{"hidden_size": 160, "head_dim": 32, "intermediate_size": 448, "norm_eps": 1e-06, "positions": "rope", "rope_fraction": 1.0, "attn_scale": 0.177, "init_std_qkv": 0.0434, "init_std_o": 0.00767, "max_grad_norm": 2.0, "schedule": "wsd", "decay_fraction": 1.0, "max_steps": 7093}
MLP neurons of a small language model. Each row is named by its layer, matrix (gate and up: input weights; down: output weights) and neuron, and shows model dimensions 0-159. Each number is 500 + 50 x the weight over its row's rms, rounded and kept within 0 to 999. Numbers have three digits each. A neuron's up and down rows have the sign that makes its largest values positive.
Before each neuron's rows, "fires after" lists the tokens most often just before its 100 highest values on Wikipedia text that the model never trained on.

fires after: " s", " S", "S", " K", "^{", "s"
L9.gate200:515450484507492496503656490475528472558567533504478430464510530513590517412527666494487510540459459539465494510446411451532423498468527452503510503550569536548484411418470488555402449533450432485491450610541439515441496454547548591551503415551450539549461514547484565403498454491486384572405464500498420458514455465438532474392462493466530474490520531567576532436451493525511457528574524590590579496524558495505484526499452496448498450469525429569509480519540578510522496509549498
L9.up200:508478551522462526481474473560561472472411537574468512483499631510576482504547558580461528535469547501466629495512429532563430474475504478448499496508554588543609505481545485493474489552462449455439368515571525421504536611517506504563470566593449518538470533453549550447577462522528553461376503448467457438527498531465545523394482594548550480415429464513479447488509517506495499459521434517613497471511607526487496436444532443353467472479466525506519499545581502525473509522490546
L9.down200:603497459464486512415524437516480509460491490601508536543486506513514515556432481508539522526455626568511485498434451498556508525514473587528513435550515445505418464527472569518508492528477485485548482598488500520440501534418498465513467479447561486484513469551508465499567516464432331497508562439576463526501545443536431505556510465587553429569476573452427497439426510516440469542528611359475522412621421422518493505567498467520486570512472462510466459489439527438430408522480402

fires after: " l", "ober", "ain", " R", "il", "av"
L4.gate96:518451482416505464458549481489508432478459583464471440494448468489567490470551510526457499541492651508436436510487555538538445497469446532558541502527517471595464547500589437489543502505456491525556520481570494489568455455553483434577585377532524511505585501566561545490448538449502549570408477420474476498473626509487602578502423471469533519418452473487519562486529414513492463519529498508491527437515461327486439494384520501453422479478577488566508492511514496565511480576511601
L4.up96:494495490432517484471504457514579474484428611387344396488427460504596503490542496562493462470497550454508473519510502468466438552506459550494536574530492456576415542514558405487502467555453518548544560523536442461542447470523537356555534452471534558450566543482468582565501463474452517501475464518429523522474562489501551620448496537549526631488456457453568595442524436550501420561494542476517504553478445440531476469499528531522466507502627492561538487515411517531480569519505454
L4.down96:533487510491477479554508518466550552505485433421464463545410533474499522529578467531517436473473429489463492460493414426542477587552486617401498544474434512501486477550575453483537405459495526483523527552449555469492469462505617477476488494487528540496621546490428457445485463499509451467522491539482486527537474514616478641570452544558533607530542431604475583516470587575533515535418442442541557524527461492431501537532479471549487528593522487535521488427430408449450527411442410

fires after: " L", " R", " l", " Al", "r"
L6.gate211:393499531491532553381497421494457530485480534494423547475495499476438488606564452530493458556487511519501487520407620510444517495477551436470486561580486535592439550485566452523494510487498469487474570468608540569501424491498544499552441532543442442550500513584498552517493576465466471543436446457449401497463568447494512544511572413483470558483434532406406433562497533547549564516531419458450563556533561429468443528516437552490521485604436540500546520496466562490472497424407579
L6.up211:519509431393539529501550522551505462585391548465440514414447515492534491584559465503520544496405495483511412556528524505521442492589500493451425450612515539536578553456394521569496440512463471503527550488517427513446553489439441509499392477528491480488563598466503549556447520575515511556533498536429566539488536454558554615553452562527485481497456543485494564548421527525538571529581436436531493564511452529470450442491480519556549529470546596456452470515514394587471543426472425
L6.down211:496506531442588498478449468570524553636530449442413465456458508507459487507456490481483540501456435528483461447571441574460480459474498469484503432486474561524602459461395492537534478509471374528391511592508528548404557548502476581513406511505484640513527488554419543536557539523429507449461594455470479416450511492491533566537472456519562489494446602529437589472519478460478592487473587445520576441514527512525481498544466459498524477592605456556478531487548451489484451567473519

fires after: " m", "i", "im", " e", " km"
L8.gate3:443457517518550532500486533542579499492532551517481511524526491530471543491479519527421383496446523565533548517544464474423395538403573432498458495477497507436461497470644411451500535559581521580492523522566503487550514459576505565572597489576497573499549517540478532576548543543485408538525475513473369541531524596588513578481506445493515433478485511450552537496550469532438484426486515509438491563534499514532476545541476506461390484521431452645452594504502589531434514531540577
L8.up3:622489509480516504533530450472518465537460486511609542556507468446490496480500580438443461425544532508519534519476436519461463490442509456534421478491424528551522444521473464606546487455524440556421494551531461518485423386523545472478481469510496598506569488523476511553550634554451420483516550454425431550546482573450463537621480467552447538484500549484453497630535484442471559454481583636548485460480459540538503580612502460553423503485540472521569549480482606540548532451498487
L8.down3:570562523521507467569496481610419529532419461520445553535444513502374460521554524563500501402497439615461473470450523471555501500455467508496514455479479462503419530479440491580429501437451509442490457523439455463478448456536479418551556471482485501479502428500437465487464545505405567480528555567422525493453452480422475395633416538492550548529555477507540410426478476489546449583515454559566545462613446535532519491520570466529537499525447454563475432536414556553523554557426478

fires after: " in", "ed", " In", " L"
L4.gate42:383454396479481507519481478564448480439510490515484513403480559581468489380532499574475478506517453424541499505471542448490435639550471466475463493490477507489553531538425479421502477500485405552542550393481497536502453479458372476533470524469466523449453552528508460468466444541569553406550495550500416589448508590510495501505471407514568531496491454553499514481494479495426550353525477453600520483460395523531436523499526527410535560552579529486548489473505470515445557523425419
L4.up42:397466526491582394488458565449427452474494519469489510563517511519516505562563482555517470526430473426485504555494492493365473551503552399451481474448521535511433563411476480501572431487511496513449517445501524551504536467463448514437541484366362455543388526540568529491488508469439599484544528556437410577469416512574518562481482481456529502520548470523529586450524520432450497456506488466427531526445452619496538482433556493435551479577527604526485468468557557573507468466494468
L4.down42:490573614484393472479511439512420456484569441466445515498557505509578506588456503581537489462480457540444525429440538520461522564519507461426436552486477358471504467608434448526547386425525566521475508519590464568482463398439553589513478486517446514466537441537509517532545591505524458518473471499541434603515483444561511531469444454514547530491531503442554503511442613511444469541466461493543544549611479537575513454507515420495549551560433477553491484550401444454471480501472506

fires after: " G", " C", "G", "2", "C", " Z"
L5.gate34:509437570413490483534485498536442517522575511534500456543553444481517503403566525527588411494536484444501389429540392592580602462448548525468487434459566507458427550552484422529554467524415491504514489490487451510506545478511577547518509412477456474541509500501469525428359552473513495461523506528494452498537489460493513486457532513535472484450527525525544457566389525515457602418540527524462506440485389454508528446537486462566599616401513532437549451522430558497482608557482481
L5.up34:548554577435500538486453411569391465415479462577484505474490459443491573514533555517454386537461493494559521540499529410453564576522633523525508484531580448557552491553517514584493519410455522601536508486585510503552500499487507479491446519536421570489512566529606531483442562497511489479578486585441583485500534492457545526403519528469477551457555578523630500546524410508468558479436390511458465469506469598489487512506508501382551579484458530498437506488503513532496528496578474
L5.down34:564552503516433391563458587459506471469490497492493466555565396527418485554449559534481515480446478531626482502505463514572467500443559587543526507428496460473538537559471476491513499533435409544528448505518477451510455538499437391487455492556442582463525602496522571510378569584516486393533484519460486395590506484473457533460484447479482441463504496485532475527413559558572449482502491588471572451496440564540582512561577476492518584407500450519433452514430504472490514553449435

fires after: " R", " le", " f", " Le", " s"
L2.gate30:580513494526462476568520581537536575486599545461556517479411555590566435526482496496508464577468553605467585512466493443454441511431521499498489525530461574501469618541534531473504502491463511484524476462521474516557619556417503425457461434471526522542497575626381489527471480521517478514537551567442451473493478597499501533531438543426535516533376554451471473543620433499476515473413485475564542542499556460501516462520565441486416486418465504462531479543435441439460533474402533
L2.up30:503507545493531474492557576412444457424575553501583504580472492430481510440517491524472455471428492444445468454457441566483430590484487608546502489472531435497532581543533517535529487441520468591543524563488458469595439484385520400484479481527484502516453630530546636458499467492523508507472498553435604486492477566592541523568478457510454595479485500486440391564553473512500520520364494425541549501465567444472459554567548529518494471474458504457472558574528506489495449516401494
L2.down30:512546502559513496464603556481452411503487522508524589480532597529485429504469422534535442483582625509526595465523465514448412460496441540424528483510467454540518537599344535422524510473418440520524443475464471514537501499408458509565501524501559518501505506493434543431458467463502485508436456413479554479475521470487434569479507505468511396544510504459438507501414399408385454486444449517456456551514393463427481539477520526557513499500500567455550512392476418409490483511463460

fires after: "\n", " in", " In", " the", "In"
L4.gate264:424512528524590385475531514538436500521525511575495524425512564476483487571480478533425515689537455503546512395471495504500396416477484440460478438551506433496505528523487371460464443503506465538433533544483509459442431445502477513494507486452504433523545486504566443468469513591525547532515484463436433500504466454499550482520388398456473501498509479496471534525489515538493533481472436441359603509470502559476449549508449542565469581580528505414617544473559587576493493485485460
L4.up264:563459489559506355534531491507494476506576379516542552470495489531550494548536475527475496525522419432577477447474435493476457453445449504485457499539455499490403540491524466471533438514522564568473457480426400438565463374509418446494519588416545456447501491498624478534438492520499505508556504486532472507527473492432524462519500524454456529594488415565525496453572430496451576489436391432443554446509458501438538484461480463511486560495456432506689529470452542539452505446460448
L4.down264:503597519572514403507481530517401433519513476486530524491434561580572475556461514498495485578466465485558507483491424436530553495495494499589535473516559514458397519493526531401467408456486445516481552508406470515533545460511416503389523490456526543486490550556564458544434449460491531478483551530489435609551471512446463508489486442471437544503550459586523483466575529434408513601425495414404603429548467476485581537535461482502463567470614513463618527502544502566433466550477490

fires after: " b", " B", " de", "B", "b"
L2.gate6:488481426546520482508527463394524455475531542434415483506526508425523493490490607501417459375462543411513474501561449477502457438490472497521458465489470436455485498400488492533498513492619565549510532522486494607520502545488555508431407472586384512476467553553552504533517618507522462485474532515526469479459507523500546436501466598501522534438509549529583583498574547462496476506479412531503505506536458544565557560461434502632556536571546530517433441512594465490389543578393517
L2.up6:459525372530475504578508512418553511416456537480471452457447467456542523513515434487432477441473554503444542513526421486514421549453519573541457471513471499430572488515469500491500527533526518553532546536397514621541495553427451471431442479518413529523464547484483509422466563523527522486552539512513496463543504539489631507613486572550471544560475465560475563455505506506453422484527431453501582483615508536519604628491471507595543616588464545528490498550482541478472481576389516
L2.down6:505523467567507525484462520468612566439499456399464430407472503451516544524431449489516536460512518435483528477512386555571485473490520364485474440473582528402602460518467493558374513488595573472514478449453529477467494465503478520482382539492521450503530475474522432531458518537570512463585530503534485413589541457517494459536346363454438525558564492503526527457483480536551443506488364410516442485470524450469544530574479493525461508558483452525519539505521533551509478467481503

fires after: " t", "em", "h", " T", "ent", "th"
L5.gate103:627533544421529512564539507511527537462604535528543485491523535443462483457426493522532556458512538409462538544417487498511543497531506467502569474537412485473568427589493513531515537427476438447516455423526488502484466517565481607521428482456582499448539413437550407400508516505419459438442531459587487426511573516458460528485513433546523397462544428501522460516529594391524578572472546483561470532490481511505493486539380435446463564496561520464561478459515560472382534494553485
L5.up103:484512542509632493539416501491441489404496484492402533534538354484482511518568565519545531460474468464480555462494436437468446503479496467486479560478495468538602452492457523458527582567539410511488459448622559535544466507497531501544488439409472526511520485518494393551603513493521453484513458548574465537527488534428473521523485551629471472473515485476493420446538527564442638604435542588508428438467431526577476520428487505502582523463437551500521543486456465502457398495461483
L5.down103:445473484402432531505526492530494551590468627405576433481568584488479486490503466557485447504478453469552478432510560523541470550484450597512524474459488438579529517536507557471535466597567535558480541491427489503394522512474476432573415511569539535582480545529453604455527517512513468498544468534503488429598464550485544475447497454485515509534463635565498502499504472500535439577506461493447569594590442483479463571545533521423412511514453354471397508440496505491543522502544517

fires after: " t", " F", " T", " d", " f", " app"
L6.gate58:535439451478537468528486516420514561496467423509533517464565520467563435471492510427546456585497457559433497500497498462485477486395513534558538554581556446502584394474595456501530596488485527542483401524531512428574461487550511536509505471532602589399504442555442434457480523543434549449471547497507415446498500487492455562532499423487447543532477507413518496588571566549500542482562515506569492501434463590523465485575487350571465446478500514420534516510368536467460561532451522
L6.up58:480401600554545500483424488406417555553438521495490511583620498462529503460437506533540501420515449495483465466552489488495414483480517528640424491500531577461538496557559483569567503486488473496466497484519572525496524491515487457465487561455670470507532514399503458434461495477543516495509506488511446442509502511491554533557573499525543464543411486567493481482569447571421501460392531641582576527505536446516451527526538432511482535559502425553476423537524517596459510497401546
L6.down58:508552531561512410564448537373421504500404445544478519546567490555519506511537492471513516501553476580498550441479424515537432564451488528455514504543459389528497559515623515423510564495441486593530509524503466423463480480512640468523496491529503591537444462504463477485511520496549522533537507551526503480515585429337441492561527471499428554508444476505460558508459440445468467416470460449525581552453431496534562478502449441597457480503492511512387604573443538495466578535479494

fires after: " S", " e", " m", " E", "w", "he"
L5.gate288:420512474497635538472598587403559461430513404477531510582529485478496457524450530513537394546506472543413527574489476518454455508489565465504540584487521559600493515556520576533544510565469512559607501504465451451537510494466545501520505481481591498505534530444569417517543609559539529436519483567383460417465445511519499546455494444545549468481516450479497409430556455531430518414540480511464479512534463446518506540520487487388466389517538509476562502615481534456536422489471544
L5.up288:499472480487432436452521584500457482515425504541485597595438476506536528471461568444543451438469505501520511542472493378530516492401621533538459566465492508483496613542441480447563444502521464494450524475461571551564542451483562501447442529561534599533578451416545503487515548586425534517479560465472510584482473456563588490435620457547473526489575510429441488497539482564544545507539492609559477502456489399465421502537551535435494467491568585515559492489488522504456621485526470
L5.down288:451470446507509455510436488495513409587450504522506531438389525410547522482458516397512465543469471478508526511452475443484573467545569521516534463631525480488556528489536608554561579423476482480487466369451486551565541429460535392425495470465609602555536494500520475500411449510428497512582519559491522552470566525507515490452417446470637542481486467519402591515433544484548598485530512536542566527499455522498506499531447441535591458566505515499468499540543521427482521480479451

fires after: " R", " Le", " le", " n", "le", " H"
L5.gate140:453440454474549434548463425472469490542541457462463468398540560468484424535410374480449550570496426473535535523525536434414429492573545524416540480431449541522447453461532411490462504423464505530414460529504554484558493482551537465526530512523502549457444509588504537472551471551427487509521502582413586558510556476590435478561499483535427532478372498528502475567550540546530408435391524499507502560534497438424531535452533461515502587537459572487449505426562539554528469474417468
L5.up140:535477499495491542504571516523470524396531537526561478597431408480525461437511521456536395571467551450498516525516457498472476474556474470419582466507561519499560563527430436478536550512435534538483524575559494451512488476565455528457436472525539481649436509407469514409503553419504497550537524429491480477522472642489469415532532520432452545533476498556477392411557463514524483441545584411522421450490396432476504567516535468506466421484602470459535494521468510513564409530456544
L5.down140:418506556517561465472537518483471557560564433432525581422545480507406518544514488458510490484449506482486599545526483473495499502434401457394579527471421434464579455546485505433489498481521439490519549527454529411498539451534474509393512478381602511590454527536439479438587549572560500511495407520450540424422509454506423462486546447563497495494472446557517495522508510417410405572507440509526498528443497515531497400449521467526543550527478500512379390467555528561509567519485524

fires after: " f", " D", " d", "u", "op"
L5.gate115:484526524475572466536510530557606502552570468490423418461483565484483509405504498479585516514531481481512533495394402391438551565540477534526585520547474500510477535499573458458528517454534457459489472448496585468479484531417488493539479467513620568469434574576458530497469513527410551468489531468496501499441491499635449517510593421499554538515510397427518405530561414544503527581462485557463453507465414431464480496582578553495597480431514456541573536463481545554455502500464414
L5.up115:540467525515467581483547566471516576503495565445521526435468556425508558628453525390497548491539433530562439547483505598456471530536584488547547511553504506477492414479446549576478503528486471500481521524498580483446552572522525485432343496497531399487558537442480547532497569563558548487489465485492531432434536511548503494528500450537434559552446527461546510538502519504575560332411543428532567521542606518531493553474422521529519473528474444424536477461444559576494594483514511
L5.down115:611485544526499471469476582490552481470573599474544652519510449559503461458443526416622479536498489523482508536484524533411447561561504441375598480576531499507529473541554526505574507554481502540500555485613482414518466453485519500464479588544548475462483520497520564521481567514485573469510589462461518393467479453540495573566505512454500555511494493419637444517605495559441518460456491487443489452489377449450554464553390506523495447457505488501471442548533514487506502451458510

fires after: "un", "ut", "ir", "S", "T", "2"
L8.gate373:528529473541512519567434485459569432567586431480449503523565496465503593402525565568468571573486523498559487435544498404473491507437502416486588472458520548460498454486496446603544450583480536513545489482506466495457599558464497456481515505515529487507425531584606463571526461550529448456534512494570518581497520501517580544452495427518417513465519446510534507500446550531502442503561543541456512534518508627494399458535445452559518389441591493560496491514616530521594508388523558
L8.up373:446519474448479534478500485538564469505565437489553515512491437471512513485492372443477566508545399538501489481537448456543455524541533505430570493555523540460525500591514470588492426464433455541505540523578551574472510485521476450549518529530613629543632508542556444490495507554477424433492477516558415498442371499420471492427513545573500421512489447401460526464559474472432487485415509445421395503528465570488554602560431472490498479523508446496548554562528399521523480456501461
L8.down373:531548479543508526502524505455489534464474567493492563546474401460589560506549473474560513524520482474546479450451537517369537551493498589491501516526483481484530610524446520511467424523416488582526498519398549495481464559580446539438484531431620442540475490406549455491531544383460472532504407549509398497481462529561526444567444554522535545466391537428478538442614513529497457582579455487518540495440489392416495641552566477472567507492489528555467476515438512507480540482487504

fires after: " L", " l", "it", "il"
L5.gate121:486486481487467462519509538475443457527510550442485524528408584446449535500551526525471477490443591448491514477529526462516480460562480537547441498494526544565418586442516497484594474450418391538515531587456484524438477512406480487454413498501480496387548472483495568565432569516494537525532481576485502455475566551556500462493544454381607479461406491537524540607595439531503502431446551576629483499491557425522422561532526533481518457439419528536552429473562515563450580434485536
L5.up121:526436558577500479564470486528549529501528636462480524471450503536414470541541569493495522522448453473515496494478478479400477496555525479444523516515455498504431454439468425413534483488522391400524507366515413507515529461544461536495470460412450533429502504469498487458383490512430536562433519513540479406559427499534465557436505499486477579578431504405413536582449436467467522535548454596570506462423520463533440446603527542500498401493569518498488539532437588522560489502419500
L5.down121:377554495512476518572435389437420499533507500474447518450436522471503532589486553436535428510442554494560461524586533470449538502612421447447459543530551528499417519546525463463428558540392450617491530506439528455429466454517537554614378527437569537508515480564422531467501530501572537565519495414469490409474456577503488559563452450441512424504465481531459453485483490469558451470472520444543554516456493463520430490486560503531460480554467509473527444546556453522592572460527541

fires after: " C", " D", " S"
L5.gate130:518471574525552540598579446522514377551552504467502509516504461442498549549560524601521534469465501621532489506584341580501558447521527484557515442474533444581440480491580510513492494513471531513537539495596505460519390465506547569619454534457519564436524533593460463463460474492597562510446543557489416460441576490493544511483422398535500491467508408455508450460554493563407603514498529501404451567514565485445568481509506450549515484474480537503503501505541520502543479546502503
L5.up130:510425533478498519480475505463440395422510440513513597469481542543467562452475512496537473430488576473628550462553513536438491460512536486446510482514452460393463494525467435467404539456608493488539458533545538488465450445528450504555511545458470592438477484522401377478500458446432510522432543517454456478527469585446523550501430480542463591426499472505490450540488495521413535504461543579581427547429446377586409474562496486499448512487515539475498552420527557522388448575485513
L5.down130:480475484494510532494528596584463490535456537520569387517437555555483471549503509483454496489445476529550427540445465465506577483576501448533550511443474471427491511541449539451426580462437537489539542465473476508537369491507419481460538448442605470465630465529489414471553512566439442503532557504514484496483556477508451483484556541545502368476540493605467530448487454541519530541637437550538425454449447482492520505486600550460473505466522534435559401432536468605557572496488420

fires after: " in", " con", "S", " In", "===", " Con"
L4.gate16:458515490526463554528556544456416587445508577454494492449511493540507510534427446487549496533497488468476510427469511474452526525550406494488516523489577444502537436496559459526451482511479541564442590534567523466419533486480523466493425493508567459597509402582524532501478518511511526529514575414582456473463518490573510453516513672485514528639567448430426485545454490549568663493488554539411617511460531481515479477530359489575510547438503476519501492509511451528430491540532559
L4.up16:516499505544503368429391510496575517497482456469452515571447484568482562515559524466480493541510432457516556409479540482428519484514529451439472468530508448509479455531464450548414521548497537468452539480563539483569427450478455476485477577501456443462444561500572502489545482372394476536484456536457421573581415513578575487586486542427407504507483466499442475500473419431504536443497488548404484544554516530408447569472424472536545450558542533478547568423398469486511389478471446
L4.down16:464492466510559528539566537439459606433492477482646558445552493548484510548442504567478472512475422455585506472488569523456567527561466557477596470407571446495630465399540517498428520438438599570492575388473503457417492514488469517478512466462476515563486513544526503369577509566543444520469459492512488549489518597507518484561467608533432545584546490431551509413499414523510463470515504542449481499493518582509487539516466460530556491520587574503513483443586473490491523471480475

fires after: " in", " the", "h", " to", " ass"
L4.gate352:435506600526548340470545516458468514526506495513456442471510443457444498529448477638439453553523457531467568544470571489563477447509478528410439480448492473551444474394543468504581522355507457454481519551463588559526371498513561492533555536432541446499467511485529522501508555509485488479495502518517546545520508471520540540481570466462515560473431482589543453638532532517537488429499444453492474573506486516499417518441431576546518563482509405422496506459526494488578395557441445
L4.up352:454517506493588375368442494482506502522526505534491549475440527501461522534522459629438514489587517436504562501461529524469538459556486485442528467562542560575533495398442542488559469421491446391524470562565573555502419547489427454500463526417493443439401515500474550447526541463515535556484534487517479553566521473497497492507585484432455594437429498531438489611445418522469567504537495538467491599523413511517481495518453511505508596507553490417544602473519554453509464565470408
L4.down352:419409547478481446529438414507431603415479403495439482496495530443558446552620533517555569539496504519473502570519429514495475455450461502376552499428533554487482493452554469532475481538531455492419465548530517458538433471497460437425526474526511542478537511474515532455524457496440559463620512490456548448455527455483611609576480415539473543591455377612446464553471526495504475449439515509449569520489470537537459527542559592493498483512527435570467465571548474506562426490540491

fires after: " D", " f", " F", " K", "d", "f"
L8.gate276:613451465529632524565593525504481468455616517539375493461507415504559480472485499492497457452464459485543543497497408467608478553565559537512480539567575466551472581522584438465486497491477503521553540557491465463530514517470460517479502450536580535535496521430437498527395435460531452481465420495450430360422485476502572412428425467486458470515433472468437523488443506490397569449558464550447476474422464507485478463552500451518583513524497452431496443579431514481494461525522449
L8.up276:505535552476432514466543514406490493363567485534504548448460377545502605468495469485496475532466520507544541467529599455436519474469566469606494452461502579471594497467514524549521477465432491475512609505545519477450447614458459524534522486494480506452451532525467576503561460515458580416493574441518510447477547460659517474520512521489462506417439514476576569491565500477413421561455585569522478553526462482508397499502550390423478500537553436499482431504457490452484466529418503
L8.down276:554508518487544437474533544462532484524472449455500531475475440428524611433506526449481457401520575546558550555394484496502476507533481575467530580525410450427463561571509486542541504467480559529488545439570524433463446540516456496523514555456525513523482556473508493552545425384439457531435472548506415529491517561453471496542451499542658485388491539505524577386535442528474510562524563526625514529483470545447552501629417533436487480566515449600462544482496492540539484507533567

fires after: " B", " b", " R", " Com"
L4.gate359:492466449453509548501515479553462578541508588451369510436435494440410499493568566557520546554452626531561502488548478466461559478458433537512414532500501528617504460466516498522505477503453414477592472490452442521457500523552479499440533531514460360487457489507592531407453466482571434537458426468535512518475519469445533478449395539507498502487494501566554554500593487434440600440560463512529544533548587544386464529576539565591471494485510589527507505531521453502578504572476514
L4.up359:549464382501519456485507472526452536510508464406510543444431506562485539532481447516465457556427574395541473520599435482503418428512478540541435514573577471499518462514520521489471487555401536543524517552361489511456420421446470478394530594455502542559495572539586531438450385465528526537534455533452556483529474463494506515584451414467414516498489468525527492493496491539547506420514515476628566528467535463527515619462507518556601489526475417472518519535550497547449444588522512
L4.down359:563514450457474433497494528479512428481469424510573442630529577487521510565412548510513458404502449476621535522542451409478480490436421530467506526511512562485517441490543450554467490438521510472461514537530546469523572528583532520601457467572555466503497514467514443560462605497431531533474458506444466467513517472518421525509632555508483515534485513480531462448495488503478438504551545578533511460416476468630672498531543501477500485423578506485573595430552458445446574523509431

fires after: "S", " Z", " S", "2", " Q", "″"
L9.gate116:580501534482458469494455420528535540618486578476506384488465457495501576486540515560493446547476446508500417463516497433544502488503554472529509500532536533495408539443408454501373469576429412505476491557401398494421491476437501473483484516512412553487571504513544526526416522515597557479527458429524559473490452491470469522373441497415537496486565496453452495473492457605530501486539490458380453569430481529533476557459584477461512470456549557531450578550447580446514558445440545
L9.up116:498441617569558608445489473517444437445536413453555563482579543431512610468553497554435479520514483504465573482551567435502499476483472495526485482476500561497518540503495450558449467537487541539500463438594487448489560604476521562471445494515490488534590533613626457520532507496578555544494532555519556525486490430546480477461434600541469427456465551406532447470459504466516451553430415511468489514513430574424511563536479462528574459494534555435421500611520560487529430454425480
L9.down116:563555619536421540507442523515539538493520421446571550506485497432494511510452498473549511473517585489513493529505419533451536414509420456422463539506409534549421507469470542531529529596475502582539462535494490476477467452489504504445555417504544426501370525434606464512518519454420420492455515449452509563551475532510604489505479568434505458390508520533534479481510545512550566550422533456498452527486421416573439508418614538492577450542456523514538473501607468595452450534444455

fires after: " T", " t", " cont", " d", " f", "r"
L2.gate377:496530475561400394488496555502459587557479477538527635511488475461563562544429499439495465555519478584547539564508461384562527481448513465484563486565554451528536450471537486519466612503542559540448361531443468512486528444546523527440498484435520442500531539587476427542549450507518467514484489515480478485563419471527511497592562480377501473456391518406434382546492539589499528574553502517487577543452479507459486588541492515468502557527559501553481509511395453507474448552507511
L2.up377:488498496449508543543380529539530539481474558467447553535435515470455575466451562532490487503521487492486415510539321568428530496477439548593515470510612447325582480467479516479447549502547529524444513530538524493465542484558509519491478503420451426522462534549530529513457483373474436483577605450541464434495480542505551516503540418512539468533543476476473478526503552474559566573538491444574469555527438569521602429572467474570572540440505453449557419480503441494487480477488463
L2.down377:413539498435469648568460491485486558491523507461486596569485469474398564480465480524543344479421546503469440493367502501475476516443421548518501559515527397451566561504494443487491518554510468584554449503579540515535597504503429497560604549453493498515465459551487502507513534470452520516517568422549519501550471551509568447436531468487490533415471502486485474543481598428537600550518486553506460565552524543481535469491399529551577476479583488474529580569465475565485435560491464

fires after: "2", "0", " sp", " h", " s", "1"
L6.gate109:532450487591521503428487396494539485433585478613499443513543489490534535403518520464578489457432625546547458575481584458550532438471578443544457480493521557516467540495545414512510517536398515475536474542562451545491537395568553588521481470467432523504558569541518466438497479421560517529499490472586528494572492493498514484491499527592538374572533496496464404485525485503552486607455455480532570394513507522506533507466498459503553460583570489510464468497487609421462522600455516
L6.up109:448670555560427561484487487486464523447457476456492491564476521489617409580454480549484560521490414513539569409562497551479507526528476488447427503423525513564561488515488504544556515539453485518480558619498479521500511546599528558558516454567521425489521538517544429507432477569451506424525469453537550552420541500469521476522543503463441476497609587465457546372543517463495418568497508477481470559570504541512555538489587490413465499567524399516494453508513538543496507381437500
L6.down109:529438529446569432529501532518523505563446512501453506424458523465419480496474501458490497532515515448522524452477460439461443552480530535503542432572511458469489493450520492477508402451555464469493458345604533487483428527447428499352495457487509579426492489431486536560511548576427488532532605593403439445565546479566454526483551441589468518446478394506514484567411545478422531451596458569469503505490413457483501419430477489524520516394541536459558517531515398476508500474515546

fires after: " t", " bec", " s", " h", ")"
L8.gate393:608552439493469549461492398582569574462550467590459464573388481523469525461426534501451593472547468532555501554513581484483539450448538459610464514539433482519513608534435486547508499477451417493534407456522503576484469563571511469496505447364490472468469560519528520524459446508552495458573544548488446487561467562498473474530484496496433545484501534523562454486544557450581575586439523431526563519526540513492537537598413485565398524502548521516490413538521515448483436583541474
L8.up393:460414549485471473444446443521453523438483467490433501556354571428609467471463488493455539593498477534478551491553448471508531593487474506476448584452507538405568528483507521496493522467509462524477473530525460542450491516575481641456524531500545548595507592403452508487472557502462470428481517483566634485465507555473499461527437522511465571505510501462456483452542486404591513573500397491482516496431587526570525573516523423451358486557487418478426562453485520501542489495517537
L8.down393:485588537495556459486517466492494548538536440518492564361499473570417492485504494409484511540563501457504546453420556477477455518451535453546620520527489456502535466594394509447597354517456548498515522524524536449508429507418495517519522476552476611419493471506589513537532466430486529602540525555376453484445420532456408475508431504494559450369472404520532547553554452396456537437543535523453481501585486455471528462477447481479501513544580537475518485512490491520522485467506505

fires after: " b", " B", "att", "el", " de"
L2.gate360:534525412499504571520428538381467561492488527516441559451492448491481557467497544531483546546549496460556496574540529557581521411491484548513538476455511534376500456397471500510527498482568430474518584529401496557477454558499565488460439521510451438496448477414458494430525491439505449497488511531548405473478595485446539373457547416467544512496551438463549528453458551439549491542513474530545596537487548573401502487533511429591528540500557514482603404416574520484529427578525456
L2.up360:475552498465570506409494574425476440474549519483461531528546502511591523471554535519468520469580499485564499524554528524515491429568406522578564484448484450491410433541487449447581593536463546432471553529439528457518479485536532611474527520530441520577456516497425465457536474467571568457506458488544432393502512499489451420606506454601569435430474555670600515547479459534519510497466483464575531519376498454506512504526512479529474499562490417496513491419594509542522448556470512
L2.down360:524577454460604478459576523550560431580610537581530505514461511535528529525467566518551595492519449535483491548447441394560588605443589517569508561500534420440556501611481470586553500519503545422465480475460500439501437489574533548479465534479461587609463548528617499572457404453495400531471471475494432506534499498509514506555530576526470487571436500477545508477472475487464479430430488461518484500406514458557474518510514454561510471530528472515501522506467384601447500502448512